config.toml
n_layer = 12
d_model = 448
n_head = 7
n_kv_head = 7
head_dim = 64
d_mlp = 1792
vocab_size = 8192
activation = "swiglu"
norm = "rmsnorm"
norm_place = "pre"
norm_eps = 1e-06
positions = "rope"
rope_base = 1000000.0
rope_fraction = 1.0
qk_norm = false
attn_scale = 0.125
bias = "none"
tie_embeddings = false
parallel_block = false
init = "uniform"
init_std_qkv = 0.0274
init_std_o = 0.00559
init_std_up = 0.0274
init_std_down = 0.0028
optimizer = "adamw"
lr = 0.000908
beta1 = 0.95
beta2 = 0.98
weight_decay = 0.16
lr_head = 0.00872
warmup_steps = 228
schedule = "wsd"
decay_fraction = 1.0
decay_shape = "sqrt"
final_lr_fraction = 0.0
batch_tokens = 65536
seq_len = 1024
doc_mask = true
train_tokens = 601300000
steps = 9176
dataset = "wikipedia_en"
MLP neurons of a small language model. Each row is named by its layer, matrix (gate and up: input weights) and neuron, and shows model dimensions 149-297. Each number is 128 + 32 x the weight over its row's rms, rounded and kept within 0 to 255. Numbers have three digits each. A neuron's up and down rows have the sign that makes its largest values positive.
A block is one neuron, or neurons of one layer that tend to fire together. After each block is what it responds to, as a language model described it from the Wikipedia text at the highest values.

L3.gate1141:151117101151155056109108110166150168083171143092161200101162122202131169113134159080044087163152110137132087113113122117127143109067108080144119126227108079162131112124143119162154166106093113119134101135124088129134118164129141170153106147149174090120078133123125096092121083171142152174100134055168111113095117145122075150101109128189159156126172153096168133096109185095100137109056171171089123143125149119103161074159165128135127166091080153108
L3.up1141:149062168114121136068135170097136108076141172150127197092146089115175151146156126106117129157161150119144121089087105119143119151095162153092165108166130155206127134141079060136131159124167140128138152121149110174176120121121119192113131163170138122105154132118186111133116142130181110182146082122093191168143197152079083076095094178163139124170139129112120075146108139128153090098105148149079159206140134119188168116102130163190112137131110137151
L3.gate1409:102127108124171143190090092076093119121147096091096154124131108089184069127136149149172183149160092089113147149078137142134159115136150162122128131127124074174148169169139115114138057097109098065158148143098166108154116051087144171137135141164113129121157204157117054080138090159100148176110098113162164101102139143117159098122146122130157182158106100148088128154147199099084092147058196124114169193112094173078124143138175131170091177120173139121
L3.up1409:095126112157131099092188127145125176141085177138163123142155083147102123135135146105139150129154101159155106065159101131138141162120093149121128122081128114149176101159154139114126144119109158095206053140101129132092135111151133138097108136076148106076157110128154105042123148159160130096149188099096102099131163096150156184093159149180089177118091146127140105138114131086124157155188085137089133074158184121120159119102140162123182134165100145127
L3.gate1451:140110124118163125189090159109143105078105165136143090136158101092114150128151114138159113112149138137189121143094062083136074091084149053149165151096135171100183107132133131124136104164086079083126132118117115176083132068082109113108173145114199139136101156129167130160154120159107148105152143134153121133161151172159126107103165174084105185152105131153125092135113184097141103169063116143119098100163138156084142081127129104134086168092114142123
L3.up1451:149045107138147150169072141138148146102123119088114150146134143168177114110077073130128070081118187099122150124152128179165167151145111134159139072094100097149181088175109147131105176150123119114062084097124152079175096158130127071109128094191123118114101144105084097100220135124160169066126140104099194182132077142130137131098127167082188105136156116063153129138090130147147116134145136130153100194153161128129164142147096124124093161044161080140
L3.gate1604:171134135127106085137145090135126157192100134122120164133106113114130104108128155121164111121143151128191223090094143126136151111166124100155184115222143145158082106076084104086087093111190124103125102101083104159160094125142142133126088102157177102152111135157123113088099115176189133139152147113156103122155105128144094096102105161135101124126153126152120097131140084136111065132112112126108174110188115154136173072157100110187152185162137092123
L3.up1604:102065096153105111139117136124138126122109103159180165182097116140193134097148076094092093145097113143150122110128179106122111111137070107123122154150144149104110101143157162150180169121069143049107136060124134121149124124137117140143159079133144178161089109202136134113159107083093164070116169154123089148146100110075124132128162136138135149172118167132105184110138129121120109132114078165061123127187103128076144189126147169159084149116139148068
Mid-word pieces of names

L6.gate60:166108139153148147178095100101139133168127135124134147087099110092089125152122166122141162194085113108188042104147104147185127130175127087135129142206144163125142131201183080076085128117183188112156169102141179145072137172133137125087125107122120099123149113125083113183145113140112132097101098126148062113146084113070119099135091157088169119129093149208122170135068058154098154205135153189149146103112141111106135117174112082174153117154123165119
L6.up60:138125076133092098154072175136123095111165088179141135113071134143135066085215132169150166108119141079143140139150061146108093123173124083138082075154149140089075146170148151104141109131170128164178139101084159076114110147158149187090072180174112133093123155168076119148169084086069125141095138124132133198131096071149091106095149172126134105132126154144130127222111105122096109109121109085085091105095144066174148123127130121127168116172132158145
L6.gate109:127075144150148141143097135161166127152160124096192166097102145144092171105100130133110080092105137150179110157106120127179086089159159095160093134141146113098125147135072075126182073113096090090090148130101118128129152094119158112135168165091133076112091090204113109151128124177085115122125102068129152155103076077108067147101163140137145067121117171127146155099099132139108138205104119155119132101168123089157119151133148152106141129160135151152
L6.up109:134135185135195115131138117110154124067115133123117110164132155138158157081106104133166122128132042096066154129155163092081143171111127173138103109131131125128151103168086129125132108078144170165122096148125108130118168105106107148117158102162119048145151141170071133166133165093162130094131139141118103115147098079113089146140149087157110163090168153126125091102121150149133173171127115096128142082075121105172133105112117125146160099160142149138
L6.gate150:177197102131101099170116102096183138153207087138142077129192176154159096173128083106145084110103115119124101101117122079138131069106113084142082100131109114103178156098153126140151142146181141130076143119172101162156098071130083155136092114078110152149076113124169186099153068092120163086135140109196107129112132090149122154114214141138165163181065126095111142105124126128097113138134109123112199154131133097125195134143170143081068079100121162182
L6.up150:146078092120134117115121134119139134104165124119151175136054152117169126143090112179113133158134154123128139090089140171094129100152100079174091093129112115070136144124133065138090089125139136129154098143111124096083178106208070191116096129060123191096113075114143159080163200205114137148102146159146143072135169162087050122140161150182083110139098141054107136115137130125085118091102067128117104107120151125122161131112124166084158143082103076079
L6.gate195:151152117156122122141119153142093095141109117157123099132111130164196155103062159148130140117163116075159141133122166174113138098105058148161117101199082145144173122107125139114083159102131103115116106155068107128138190134142174105188156144109138108113139145095150154198182160121136130077141087127159104122139059099159073090131174116104164093142158178195135138080122125157171152139137148137171063103138079154131111135095150103131122091171157123082
L6.up195:067125086205134121164110087130110102114126117141159155143150131130095074140100119101097102163130080135183161152138094099199139166097185193116086111091077180117142146163079143157167122136126116114098090145138185148122124183120168092114135121121096132076091145155072130105133112126153178149116174101155122153165061140145128136154068126127085113153102137127105155169132081146112158174167124127095177087144173200105117054099091101163117122151159176145
L6.gate219:206121109113172136158137075127178146150117127180142169062128140202224233115130123164127089189144124091134127158113113109110156105136131081178115049176135157096124138152097084094125139112144125084145194132086100059117108147140110115086136128115156081052103168159114184134154128100128053085104099140145060107107118100182059106161124134139133106128102101151183121119121108125143116142083107190101134132098135092090172147124127097135133066121150126152
L6.up219:148092080146131116120132167190102083185144181080159173170152094153132131132178119140212106139124120134110098118099082111166110124176156118130116082163146099141168167122153067112141137099114131081098164099132098164115091154166140089089098072072100146124142104118135074188112155168111122096099105114087106193105120125187145125139088137110112115090174123099104142149112095135101086113161127111152125082125119205190091127135145117110113120110113136126
L6.gate287:128131100079100122162120135107137099099124087145128133120169117154057139134170113112062099134146102140178103112101091095121148149131092147109125095099079176121113070172120132116169114119176098103116126129140163162132066067153106119107149146072114092140150156181153154102073130160166099163196151128129086223149112116179095154154112145167137105140120110120118121088103121141141137146134117118122121133209118103169166091114069159118103126186087165166
L6.up287:090218173117167126103151111127137134208135184112119157133163155145181131128102128144189177133090094085118166196142109121147170138132135088167140137136141143159115176129169129157139207154083143144129101127149116095065101155129142173150111111125129102106158108143134171143119122175115123147085157139126105040113122155115143156122093136096145163144136220140163139081094141125125069127121071140104101082157118121129104138131140076081126123152194116098
L6.gate426:147127171115147157094179095186132142127147166136117169079141116099129144137113181145177130145076073133208151135128152112187079146079133112135114163144069079129095153166139143076127171190153081133108122145127133123102119121103104109146108180139106134140128163167117139110116142088109197134159168139116151133075117097101098172080118187099125134104133138103136181082149151116089137162109212166140135121114111120158154078190131160102168174127151113121
L6.up426:170121121138149147148156100118156123105129124136126181075063166134134120176149144132084054135104137128147164062142116116206172121144146101135151165130130124113104141171127105147076106170131136138170104102106087140116107114119162103150150114122078064121089092085156095127135150181124112117141065156150160134109148065092133061099084105154115078099163132125099144131115111112097049137085119153148138055119142197117155113100126174122126133175104123084
L6.gate476:146114154073132117186077153163154138157139154099145172166138078118072162104128130141142124148127092156187210086076105143127105125091101104137112114185145138133170124154087114127141210122142101102162188183144176209114152065173084113109149104037158090088081176115150168136161092115053138070114127131121101092143168122147112075127158150102093060118158113077160092086133112103057131161149115141151180134131115156127135109096089139101203117063095128133
L6.up476:127108110112123102152134187138122128105123115130108125132068106163095134116102138131095140061082146107175189099114111145139112185133155126146174126182145104153142162118150150103119118083167171166134143144096197128142102063169145093159135079163142142200141162152099147142129175136138104156153166096149170186159139099109188140145080109113168142137096108091066145187151103177105125156154093112177145175137181122130110109099110125148138089090169145150
L6.gate526:185176145098086147142149143112100104160172125136110184089131162100179130134132160126128167138138098139229094144080167103157140137056120178175179142102112111113163121131113076051104184142118120154130139126093144133111109117152131109149169167115204094130089096119151159161148125163086039103122105142101088144135145126122076141175152127169108155169081085158128098102136159091106165156170097130119110126104120119092088141109149135107151139085080130157
L6.up526:102094176137178155104130161146093160137132115094144119158143147123115151110144078144114139095135130042143146112085195079158103102140117116150150078111165112119141113114153122158114122094192154102129112102153110100139120117128149128130080114075189083111043134123154132133183142084202155086139143151139153175068095122152095124126143168183108108075096094159162156126164108083115049163128126143101194092152128117150107128080112102087126182178140044093
L6.gate530:150156156139129167101089130099180112147203082127130127085111120167125163116177142099081139146142112094134075125121141138102080100151079159101063156158181131171166160168081153040105153112184162101126144103113123154101081092153161134072087132074083140096187178086073149085099175131084135109124173128130082097132158131098154170046150155178138082098093143151139174169150098146144173165154121139109154081153135120090144118131105155165062128146170108112
L6.up530:167090119181111170136063109101130180073112126113171127094076102125120139080108075124168160110094115135132122163175139147117130077079100148147111153168074127138130135165096159087173081118137170118174098108133109097159119117094135144108114103114103079088160163137098129113111152126127151095093106131061081146172130102146143143096132137118124124120181132100133105133166136127140135163104113150146086158102121145128109090149114180118118197199116121113
L6.gate1005:191095109172160122135136161111173161098140120114153180148116086141146148123155146099138189156087048109107168144087173124135068132055096070119097120087163159102165187109123126108183158129173146083169161119185144148114110145116105092163163141042143091174112102117186128107173137124129127157123100085087097141183103101097104107141169136198174121112075178083164109093154097141142115143134176153131103157141121166090093124114099123125130129166162102084
L6.up1005:171143041137103138160156074135148108084163112143120122157087110175161136091116198089159131127093138149135164120142155182098114135132131132096136098172121153148143144124114139088107185073146177111033107168128155126144127145117094176112138035167105173097131079116104087120087123083087124077110184186094087189111178180181108106118081139113095107107070162132086203182177172158107215123158077126162164102124098134139133088124125084093105139114141128169
L6.gate1308:106124076074145088201114150125120120110073125121109130131102089182110129100155094070132121126162088177128153168165146138127095157090110159108093168142077161123122093114119168093145132186125151087143103190161122135105148064108154100100173152136182124091120125109126171151087160162144115179106166101113090142120115118125094104160116151127142145105147180131129094073110163081148134165146067158102133130099152081113139185124129160097075090106163095091
L6.up1308:109075113150118116068130171136157137129048120125145108122132135150129126071181113165104080110139158078143208125123140155128108067154104122100184108128103098130102149070119126116158123179115129123148158135130105107068122095153140116091109164115083051153087101184147077106160135127150124109154104118178119132166135129142121169139125118075133163134143155098066178157114132072164164106133118123104088121109183144138088132138135090106149124154166163094
L6.gate1337:177113096108137167178131081086190140159087131176127113113129113116180124137101171123132190075140132163151177185155185119128114192081148160154142062178110148055207095180140145103071144132193129127167154119088075134113113089112114146111137120142123060143121168120154100191143152061086167167116097133149090122200111084196059115163079150136104189119159150147133186139130060132192121119092100113112138100093110152099147154149106101087151114096136120133
L6.up1337:129138159131158112126165092101109082135123118165082121068113119196144126106129160106174208111110120086129129150149170133132145103086154147142093097143141141113102118095125162145095135158127147127218089169139143160154157148121093138100158152123132054103120114120121135145098122109109164131092166181169092096222097091152171130159092124183160130098139167116123128131077099112130105103089173141067084121085098146069141135103139144055139133107139160172
L6.gate1661:185208130151204088113086141134123150082150145161131141109121182151114146161093161160104095115094121159094073186144163099130123156124157159103112079136088155191171172138054096074149127082162202168082130101093138104092202138197139122077138125120132134077126164187104174106121082127147158122145114114118083183148107093120125135166049166160143118100147119135112104146167152181123062172148103173146148086102098087078164094136117135123104129105060151134
L6.up1661:160104171100142152137165126100121116149101129138150115104137139093150158137196149098164161133113122134180164166077154139115149169104111106117151170153169077149130120091131146112146098132110177207114144112107143104152196093137096069125089141154166072150131101076093127168138121114124104087150150091091103080157089122178137171122089072120139139129118136144182152143059171150139093111131141140078125107165141070112182151100146144128062098162117171160
L6.gate1746:168154164098160188125166060124177171135143161206110060108057087145146142167168159163133171094148100074191090108087083151169157126112153182121091100166146174149097154159143135106123101164174187150137134183158154122062095127098177131150135162137168140117160123207125132102131120159191149170173094166166113125166063111146124103123092127120108140164114161152192084131118063116099173152149161166140194143168073135076165112175113187101131161127148136159
L6.up1746:094144157116159134120113180124123120120181091117123097087142113181135097145139157179106110130153108111127118149134141119165169177154171112159087129103138153174138170052113155150117188098142135156136060116086166132091090089096106067131148149097097110154109098158119151113088117118107108129087141138163144134164107140117060122140146158151116154147163148114160165123185152124173117116086154150070090133086131112149167080136161081171137161140118099141
L6.gate1779:163094132066175138117151114063151153079177096119110069133117098144126105117116143165199148131136097118072190130122107143158084113123116106171080085154100183108111134166125130174128092092113161145132170142139156124158130088104186138129083176155149094101147100081135123203227174114139133128142112155114087123144120115125147154085092124124111173135115126147163172121085101162100155086164134140111150154093143157090132210115129145113165133137153156134
L6.up1779:125123140113085138129161129199126077179102136144087183146133100173152126096077163161108085142101131117130148107138201158126137087061066109147137115108153081195129112125054088111075132144168116126157127120097183123055114120132119103144123114174151093126085158158104107160101130121126084073124148161149154129107108142139089137127138127116131092097136125119123131206129141116095138175131145137108087145110122073150160090110121135085052092155143145169
Date month names

L2.gate1200:195119142083112125189102153099114125128119075135124150114138112134112130154082092170135156101098152154151043074062124112112141140183162104168122180170139038118082102119110133131114102183114114148139175098146083152090151130107128139086116197155135109122126104164159145162088082119126119171185126138216124188111090122131163124140175163193152123164122105151089115135163158146144136140105105118104141122165066135148164136179148155094120102111127101108
L2.up1200:181145134095126115133093187166099112161126127159070160127175144098051151126132145147172165078131126123132140074178089087105131176143094147133121137180172157121086130181113133117107135091140078110102097067128118111119141092143155158139131074149076105077139122151108142130155140090068158140170168188141121157108139174156148159086140093148151103124096090151139152115137188132128157145161155137136104159123165082195126128171121156152149155148082147123
Name-ending word pieces

L2.gate1228:087121143141107093124138162128113149208075131176107113139136138183169110098195108162101145072123109098121144087192129079114154168135093140159119132123146115169101113154094098148153141162134118154168144158148137124135087173188096182137185100084157105138153118176134168179148174074189141169123100107094137096112096141132177116105160139135152165103100086128159099127138141139065162145150098101088138100203222130105076156082131053152128139176177111130
L2.up1228:140164109175165191053102085095164112072103128039100105177157095094120131063129147109112159141099114122137102119096104129114166090144190144155123206162091103160151152133102171187060137120095107168144115162145174121132115187103074076105143116114192126163213133118144168141163120125104180158142103126042109181118082142070144120087163100103142188122167087121099139184125161133155168085120127154076152096122215134168149089146153173104126184161116132146
Month names in dates

L3.gate210:145126142063175157135065163148143076096129131090150107097143107169160128053133122167070129142119127163170046090108133124186086125112151112151104032154125132128116172136105124062118145098142188092135123162132157118122174119112076099135173164107142132058114135166158083164106126174178166101138154159124074144199116115147062143078173150113038134144105052120168099105111150133086126075169129151171195182121134132072100114123207135110155114143102170165
L3.up210:085163127160092181187172129115108124124131146152104145131179090124123102078117187127081115113137132131173067149142136075125082080093142066173136117075113153154106093143125085144174175088089110126104162158136151136105128156072181129129126154054111110124166127188162076182117114074153106073167103110083116134178071115108069105105121163151066149117148108086183083144158133123146144134185131128112155136168153105163129158102123205126152176190094172138
L3.gate482:151083113171170153110074118122104143111109123146098113071132086156115146153095125120124134128133128148122128154155115067154126142148108113174107169121118175150129152165119118106069078093199130182120147140111162082065090137132081100137154181090108145133125077207128126150111119151101112097202091161122057182139144107113123081127092111145113155088135060091201107132189192125135111186146125103168148153160180158105097109123120138117105167138101162160
L3.up482:086088091130116131127139178139163132144102117133121147142161089118167154101131159145184189080108152121104096105131110189152130148142131174145150068165144146165138147088056100105098148126172123109139133128119129183185146068034168127122077089114108160149144183154094134105151133111104184142158098073107147042164138120183107116083164124147140100152144088128101133144145086087114179138115082168138123089139157153098087106111087117153164142178109080087
L3.gate559:105116098149128142147102133103132136131141132150100126123167086150168098177148130155106147132092080114149103083109115122165117122113192103145168141128028133134173177082104092120143148120155111133074222122157190176143171025119137142130105162131122078147215084124155147121166161097072118161139098178061130136096089126161026121114150107159083150138107135181108077120124134111148091120176152179105123112244091105086090107183188105164087155155133111143
L3.up559:175017080144091086118161145150113126077113089111126114116083080096110096111127164121068088104116183116117101092141096120116150104153132100123161076181119140144099149163175113119137041104134176096121125066195147094142147175140125081140111126120118181146091157090107185156133145156168112079156115149154112058095140159170143085127140119106174106137055042120111154142182165133071144132142110104119097138165173063103130123082118209138153141129121158092
L3.gate1006:151110149140095088090112184189122120147108139072110151134067102148164120139081112139140116131140109064083119109117158094149162154131163132160127161139105116112109167096102138113126097180143128103180165138137115082144161147115140060153106180087096079126115090203164132183162098105124110102116139103109122093118122183230096093129180124166070051159167176133139048192149112110138098113155088168186116094147140188090065091105143101121084128140145153106
L3.up1006:123080108187179118106141121098140144114088149152148161169118128143119109117151141117119152132171122138128166129107121175153159087112074126064183189144150142130164098147157144127140099107117160177149086146169144177156124143124156094085152102104080129149169154116127156120090157134135096077131067099162154198139168120142124167115107115163095064131078110110138136082118079093048149150132121113076151132183133121113085128088089115130127127105053113113
Month in dates

L6.gate16:158109110079129074116112084138070185138079155081189136163105189171175195100182146137077184155090130113099117148158081132131106124151125106120134130106103121134135121121187088155177156135175091159133143116156102102102154066164145144124126123140134145150093068096190114133053121157101129051128109100100135107098200085129136119089144155156125137149102088103106061124113119114112128113172166120094083123096129214095164159158147075144098099122122133118
L6.up16:140097123135091118132122136135090143121125171101127110142115099085138126117102152139097117148061113109180140129074124131124078104110185122133153119112104096173167168139156126102153176088100183123128129073187132112119121115104126137117147068105114147128141074105163033102064107090111127143065164176160122084081127166128176149132163150178195133173173100138115131164091133199140133101095191132088122151097148186132102099131182167105136162133112065096
L6.gate549:106167144118137122179070161135144133139155138078155092148135089152138112054177111135133124163134156122101126190168078151132107136159137090086063132138116190119122124159156124117107118061182170142075143137149140146151113091204084055121153118086088117088149126131151159133134112158143079099161178080149124156058089104089171100155108135166141140189213106139132135169131144183078110096178108132141141139087134111142130150105100090115108134067088176167
L6.up549:113141116148113126103150134081160149112088132110123115149078092042155190111148139068134125150140130078177217135064056173105110111191144137143107095130088116146151140139158131183154115076101130142137132110110147136122067096128163152057164078102136048085154092099133148160172100131162093149119119124184103089129173123142193144183183104108119138203083075140154122136096100139134127158090102111228156101114098142102112155155147208146090120079087146176
L6.gate603:123071133163119117190112173138138115158067095123146089094111093167103133054211197113082078122132137105117106119116168146160130120069058139140110113175145092041161116137137147103160147121125151132125060125134158114104141069182143155107073147073117105073140120140163130137149111226152103112099175066120133081142130105071071112077141161141154124118096099127117161122095136086127127109118102159175113122176155114121153109132191141130124071116150127095
L6.up603:103162112174123104120103139112140106065076123111174118124153138155104158174136168080121164117102170122137143121057120153139075103125170090177158114147152129135174100135110092077110164132184103122138189146096186141166127086189145121133077105142090137135202172059126121119104189077168147152070125118125114113082155141076147133151131112132128104139137056082151102121138117125129118137125177137110141150165086129124111093095136031144166110099119119183
L6.gate673:132117105112136122125138119092143157139142115164130161144158108122119136118141158134175201173148152060144117075194119070096069124114056091175081076157120128124159145082144138120112140108200121187082161076131118156036119115157162183111061132174144107125153173106123121118092075137122162111121127121141111070152142116159143118119131150172146125169129092142083085098144174142126126106104127116151134098128163067071099073118113131121094176189070119175
L6.up673:117109094129066141075180075164114127132137118092182149146115150091126074077093202064174073157186098064099138112111153083128125099150136076095095134158138115151168127128136134125096131145138115174150081103118124072106093176142044136199133130106068126163129137166075152104129066134147126125060135154138153171116096128130122135111138133143121108189123170128164135120186128080169111087240160153189168154073133128096156070150160117107142167124100147123
L6.gate722:150102099124104120131134133152106186091048164111115153107094098131165153075189124123139128171130198127105110104092117113116163189094152185080185157153121201135133126144152156106145108144168094120117193112168144101082123111165107118130050107149094180166153152065200082104106100180128135188067136165082142092167137195117151091117150122112118169226115116135103051112103166155083111114147115150101117138138089143147162102176171111148086214081058142105
L6.up722:057112079097166110167158179122091150128108058195174134138163121119086133097159113082182145151095180105121083130133140104127135134123188175117075152078051130170103080096121136155131097088067091159176101140158139133091168109157132131117139135152128203102163092111133125116086143124103196117097145125075163107106184106103161156110114134140118114120100120097125142148159112136134121115161148092136183141073091167160076154145211070099174106103106111101
L6.gate754:161083106153153146095134137121108168222114118094161104119132086138111200136105159123157128159157132051079156120146121134115163126106147187079127140081100100120130153106103130131053130084108098118121110102135167092131098146115121191138139172139089137156152155111133102157153087166134088196160167090135143083162114118102098111067122205161147160153070082082096190067195125125121084113125176152136107182106147110091095151094120101121161134112132085070
L6.up754:159144155156145101108114135154140145133098135111103133140143126160104137105122165161131128177130125117135130105182137092098106152168135151104158224193135162145099081110119111126168203097117123070186082145126121143154121090176088126147138159159101063092152158081143183138130156073100095199113184151155149140100155166173150106151119116085124171124157161115171127139188140178085122066104114109184121157157127122155144111083142171165167167149115114088
L6.gate1009:061154089124128099132075165115163105130094150177075143082113113092112159092144161129141168126097145050111144132132129130102138169159124180106116175159094169150156124096163093131137108053127094124145186113100064100084108120128056103059115179123178126139150132061099141073105119200111115146132099141111156063125107133102106113127116147122110111174147152159152090095124119185106119128153143125109134114119109121130139132127155112137127087137129072100
L6.up1009:135154155135122119143059108106119099113148090141104144089150068129131095146130116178128134152157146169239135124154143151126121161108146099177109113163123109098123147112103167127166129131145135162066113094121123154107118202147176109130147137193149141150174058092123074145160151173123157124107148089121125139093148090107157087125076160139119057180177116156156159121090162121107132136113120146195175126146122073109198103142127143116096186088147131164
L6.gate1274:131167085093158132146173148111139099131140053099143147107179144125182152110121133111110088175098152114129120121136073124124103159023113071126126162152101144129100121113171066096141144134118144098115088153153065116175152076213089129108129139136156140159157136123151077102149085099177137119093115138162191122145123131118147032093125187112128094176125021126106119085219121133068132121138111159132130177112086136132131109153117171137151124110059064194
L6.up1274:129116105144127140134111059122082167141093148112097148098121133138143082146135057141151088097230110111149149096131162108070113187130126132135166102161109160137124156146080172142076115134098140206127134172102164136125109192174164123106127116048096180166153136157144147093176108147096158110163126118163101114127132153157213144091125174134132148167102140109108099144113146089140145113099177093140128109089135100093153103108127117162111162105124148110
L6.gate1374:141174181068181115192143083115162120155080144139140139112133162173113098139148190111121157121095141119099118142124136138087082146088117064068202126108120120119156137117182169107183066119158163153107137126066085122154178128174102111131141175075086155126130144114157123109128150148117189142097159126104101145142146105135188072117091210122146156138101154144164133025116089144118112127127135146102137149136115135114069155139190078139106202122147125113
L6.up1374:108047051156140112120130092094133091107157086150118074128209108143090129140096133155154112107143137112048116040080179112105068183132137129048060133125119175136140067164054111136103160155143116163083127119113183127097128148087151166134148091142133149144143135105136132129117112096120120126169177159170128096098059183086119103160099105151155137088192097152104113162205148163091112206132103138146109159125106147143115070109172204162146123165143107089
L6.gate1390:144103147180185102093142148147163186156104071075127159066091138126101116129151160187167129120102057110165144093152113063120145090162111107188107109122097123096128103104152138163102067148127136114123120184094181171043112165130106130132132151141095095116157149205146073065118071173095162198106089111133183117138106130141123166097159138160155131152068078146141111164159141090098140135159131146148179131140086092149153105122087148133083153100082168136
L6.up1390:087160111183101150129125107144108166082099173077071087112125158053147105146128097155124166131142113152113142093065132133142159112179080134099133150174140136095125110168156145111150165139085128148162120138128106092166103116187174124149090147078146125118149141142174072119125189179140132130092185164140147080184124192137084166125167133103085081125091120132162116116131128146120090111128144107147183124068156132142137137194095136107108161111148092151
L6.gate1400:099070151071098120094083150120059076124138153112094075097145098101143197155151161125114158168164177171103098181097060139081113133186179138109165159096181128143198062126146048140077132111144179192092175118101113069151139055144188113137109183092138161123140203125099148154094108164146135109134106151104109114097130161105108117075144118129123167189122126169113093134169125103119137109133152143143126165113155150158066154129091120144086088115092135121
L6.up1400:154136124078194139131112112098170176160170148060126155128057090100173140112114139149111089110176136153103081164128075141109136094156133123148148174165109134110122085106088142150117107133109152083035135104137135099187108121116093141122151091108119134176152130149159087106107121142137154159133107133111122135117119127117143109149123195119093119113116101174172074138141110113113081198111095110162126145163186155115156127165122115117059158091134103087
L6.gate1455:151139180174095077145076121086135092109068137138129051137134068121146090121198103143116096150115118064186181128134106129146142114133126094149101167193143137163094158110133153190150138095113131097133122164130149072121100149140134157071141134155098126107142143112162149173112127076157115113067139153096163104135131164136053123100099121122138072147108157100150111144134121129072123081150135159149115139095067088132084072143109122126113143138107100092
L6.up1455:134150148151078158096147181111091104164214078103183155156154110134101140132112098088111132131149097089080138174157093082134091098144063167110137109125115059158198168126137094158126096101146109060158155114129151139130088111111238177137132104101106083094124125174132131135128075094105132111115164115139179147157156138107096147057116178097121104123141126145152126110118116166148125092141118129149108106187127098077100157074148130065191145142169152124
L6.gate1480:088058046180117130137081142092126142158145123151124083172123123125129150147193162152154104192142101094141125142152152090137180103146183098117085150156083146152050086193113152132140144106100178122113111108132141076140119084128106088148103172146113060178164182169163157150070099177142108160144087072106154131143148177165084133110185161110136165206155130149161095136166158125076148129132092155078120173156103118145099098084095138071143123177143173138
L6.up1480:155074124190082174132083116176132101112153112179121142168167122087096090129154144125098157161168145108122151119100159105086139076135148065130142183168165112110132120125139114127132138124095120088143166172100132160165157181170105160102113094107119085116172179080118145094164144148097082137151143087114200164116139100100108121145170097136100100113123082144118162154122092137143129138143181115086138172138145135127175114130085135167145144050133085164
L6.gate1614:175070126116184108149127092075156120089081157102175157145134084088053114097085144156120057128136160097075083153130111128083173194108177187126125095091133118138143166126123132088105118080124147160106128106186138117098134138129085121159153143138126133154147142094128152101083127186117135167118160079117165134091121109119070083057083124158078187130134155168115135108068119101104126114117083120173160126149123130169133120131152141131119221146096096102
L6.up1614:086131112131017178161107141122155109164136132195089171175145089138137143146127161110164161155104136099179122095175114136108111164177142117176170141175167170131165160096097095118180065117161092171086180137080176079112180141119171116098069101099128156103087138097165112167132120177190140124188123157112139152168110174086167165164146144076133118150096078152132118126173147155145074091166154156179154107082110159105194107125127164122127120173110169153
L6.gate1762:117171098055092155156144087134166130170134120088147134139094129109135149151161099110127128101106157119138126113126122108099084174065053152146117099102085196104106141129182180104098092065133106179165116087140129100115171074142136136069146129094103127160122197154113120113117079085144175172119122204142093163116076091083070100168142148088163063113141098121061137117140149119104082121151134132145162107098110155172119157099146091151163140156169127112
L6.up1762:100177142156162146100169071144080133169077106099181167113115153185105149087120174178122121142166159161085087148100154196111149162137168110148116146098107112170084122113116165067116125152074063172152096185134183126196183156178135117118147178191147118118090129102186153085122138165140112182175158202125083119201162166083089150095160168093112079132086125082154145112133167176120167116130153123149171144106138155111112163095172095173146124133134123102
L6.gate1775:147147129108113188152138086185169116150112093117092147080131074078038071140127127113175106121098159100187111120110146080073151095085094121134095079168107156110173069127074126149106149187097157126106167169153170153088145076191133160096174098073155089067145213124083119130096080123102115122170165129121183148039159145151155126113184185123127129164104093171115090150115185120141081146117118122105153103171117158125147109156115161076137157162105089133
L6.up1775:094132120104141117078154181096171083155045089151114119123153152138175138143106151112093095161103106063124113150078111201137127102123168097084114094114107164140165205179145106141097150112156150189114151156077120113175112169102091125117104069194119098190205147126153133098117078192090139137099124109135082177131083109119142121118129149167085151126121124075139110120125110192110122116161085116138124136175091167149139145118153135136126175063123138113
Surname word-piece endings